Part of a small language model's weights.
Size: width 384, 6 heads of 64 (1 for keys and values), vocabulary 8192, 20M parameters.
Architecture: RMSNorm before each block, biases.
MLP neurons of a small language model. Each row is named by its layer, matrix (gate and up: input weights) and neuron, and shows model dimensions 32-127. Each number is 500 + 50 x the weight over its row's rms, rounded and kept within 0 to 999. Numbers have three digits each. A neuron's up and down rows have the sign that makes its largest values positive.
After each neuron's rows, "fires on" lists the tokens most often at its 100 highest values on Wikipedia text that the model never trained on; "fires in" lists the words (lower case) most often at its 100 highest values on Wikipedia text that the model never trained on. A number after a token or word is its count.

L3.gate864:491611502525582473570482522474503506517496361562594397500481470510454398524483501526487543481507396532537459488574459489517505458540518569526528475522468542529466432553467495503462478465546492566458459623420482539434554500521539511461481487563537525524452554562426549420567417605424466533
L3.up864:540526514613489495529467462509454543507554445532467375478506469521533379517455527531512434466503461366543569514477604537509537593461506478417499557471460465517476491439512472464477496483468435420514600557482560402528448528571459467402589513514473481485429576455509447615540424578433532573
fires on: "for " 22, "was " 16, "of " 9, "she " 8, "is " 6
fires in: "for" 22, "was" 16, "of" 9, "she" 8, "is" 6

L3.gate605:491479546518522491467493598529535451512544566523511530561435497499418485560515500493516433486496482574543551580522490524488572445501461528453479432421512549448549510550440520586496480499482477490504576503538490492471440487538470352451519597493493493521529539420506501542481486537593460528
L3.up605:538496498509528453494467563593535484494483452472464540467557563419472539544378470503563467533517559557483426562473414561556496537567472468501470524421482557479503499489437483447499420486404514552507492599612477548487511508644571452500514547490520501487539466513453464465566474541420527506
fires on: "as " 22, "to " 14, "of " 11, "on " 10, "be " 5, "tions " 4
fires in: "as" 22, "to" 14, "of" 11, "on" 10

L5.gate893:513508438503545520480477561488384476452481563551488504477574554504563477543569529512550523472490500503494496494494462484535505459602536449480475415527475498603527424492428534460505477475600479537415483531458516535426531562612529546508495479543521473419521505530422549411468530592466539516
L5.up893:509592395578483467471514493465488576514509477453556414589546486422497520482469581605569482460450518501576505590514509431495416598538533462491437465493448475497408514582425508519510518643493446559485501485546502578499558528566414504552583549533487535622529419531466451416532568474461509447
fires on: "years " 16, "was " 16, "200" 11, "time " 4, "is " 4, "been " 4
fires in: "years" 17, "was" 16, "2006" 6, "time" 5, "is" 4, "been" 4

L3.gate1011:461568491491498469458512585541432630522573593512569422418562559498476543504525645499537432522572577496510534477555486563498526548573455458554501483596515493462532503552394493455479482513579513611487515468529392511463564541488430399483549463468406345483470513489570457460489470568588533495
L3.up1011:394487437454514551483572485429587502518499556509493565447504471446517428471479540499418538488492459449556524458594472433541476497514529470504492472487506518533458604424481501474487558441479501565461478505518505497475530485649495575519519509562433476499508518402529491573450540432518533610
fires on: "the " 51, "of " 24, "is " 11
fires in: "the" 52, "of" 24, "is" 11

L3.gate874:479610474508562559460509495478403526568404460494483499496575488578472531501535483461525539572561590535531576466625505484462552497543520532433468471528461466527560539536503545481434455413422549483405544490436520472485560470503420528522500443480473408426505443481495598565475377540508513524
L3.up874:494561442414447488540504543436542426536492455541434437525580553526417520520523460560509512529503528573566491524506414471538490493522600451513475478432477560469487530489521475573480430510511451555557469455509483481605444493520461515516502454469538432363554402411460486528497444451490444551
fires on: "a " 24, "that " 18, "of " 12, "attended " 5, "an " 5, "the " 4
fires in: "a" 24, "that" 18, "of" 12, "attended" 5, "an" 5, "the" 4

L3.gate238:429457545523536565544556482586477386487522510542508460488521441530479482441505467526524475559521519475463455628501555467553499506499471480521587407548576496515518494467572526455495493478467609592505568562522463463557486416594444585474520511429500528467487552502514508473544540469494438607
L3.up238:514523485498504507480499432564644482565409508593485559533527493604477443493509564473613527576557485527436519532564409519563583514534511431544481463450461524588471476442493475422485514436507518448416491556466500566560499508510415572489512576502473476476480542534480509378476467567570447492
fires on: "of " 41, "for " 7, "by " 6, "to " 4, "he " 4
fires in: "of" 41, "for" 7, "by" 6, "to" 4, "he" 4

L5.gate763:556584422462544424467422473497491437597448456482442452516474549494561472548449414500460489549449471486548564456466455492435540470555474556506530468543417478459499575578439563540455465540454463451453501480533499510475531476530539580463449570513549461438430524610425478501442484577550481526
L5.up763:492471492504535463546340524494489470393457582451477430484541529574517548502437473483560621546447512531586551612417536526533459479499512536486444451461452380499429476503598552527437496565531506498412471596545452429499602459472440456503521442455414615510527489467527537570492416465497464518
fires on: "is " 36, "was " 16, "Cross " 5
fires in: "is" 36, "was" 16, "cross" 5

L3.gate566:529499480504552471546497529507512522514506529527443426321461450550582569501490629475436421494498569435591500465480589541489441474508574479500480384496492498425571494447570525453484587463573495482360513486428507481514527478546414547501555529550483414479496501625485432492509488522394513516
L3.up566:433498433568487493503516494426498466520551512511521421520509490530556559490469438520508469490516460468495553513536498448417511577425536597482525470555508433619566535527518479394515473542478519509484511478614530472475519479504496452396544471465512513499542517467563464595451473437518542526
fires on: "for " 54, "in " 14, "on " 12, "as " 9, "with " 7
fires in: "for" 54, "in" 14, "on" 12, "as" 9, "with" 7

L5.gate643:489559503517586510447453549491485418512510553551551503543467500506388490511488517471611548481506599476528479505442555528520466497494560501528496477532464506492492535446465504499431518522512511590474498584456554474429602486561537526541470592524473343471486530474502519499493428514464535478
L5.up643:552584515561467538519472585466530471524459540547535462450484530575492511536550465426549427519447581501544503493436440571489568424545619441576431449526482522565536502453539524474468557524445424514457484485432575481536545559549485474485524477536474440490531509491421578534515495557474499565
fires on: "is " 35, "was " 12, "been " 11, "at " 8, "are " 7
fires in: "is" 35, "was" 12, "been" 11, "at" 8, "are" 7

L3.gate30:492462502500536471574492621529541508518459491433484451493434555588522483484545546594474441510491489531553480519596580538582509571583475588495533397439491495523593485493544553530442569484512503449416523526527581445525538463519444568472507520516471496476405479498461530448489622575512506513
L3.up30:541399463460603544480386495460539508597453495543594533548512436615402592525559478442535518403547501466482439521489480473512453517485546470443599411470458571624477450555482495458464554590562650541450545531551695437506477455488493450412486462481579518444480532500603538517494527471494519536
fires on: "as " 14, "for " 13, "through " 11, "early " 8, "many " 7, "before " 7
fires in: "as" 14, "for" 13, "through" 11, "early" 8, "many" 7, "before" 7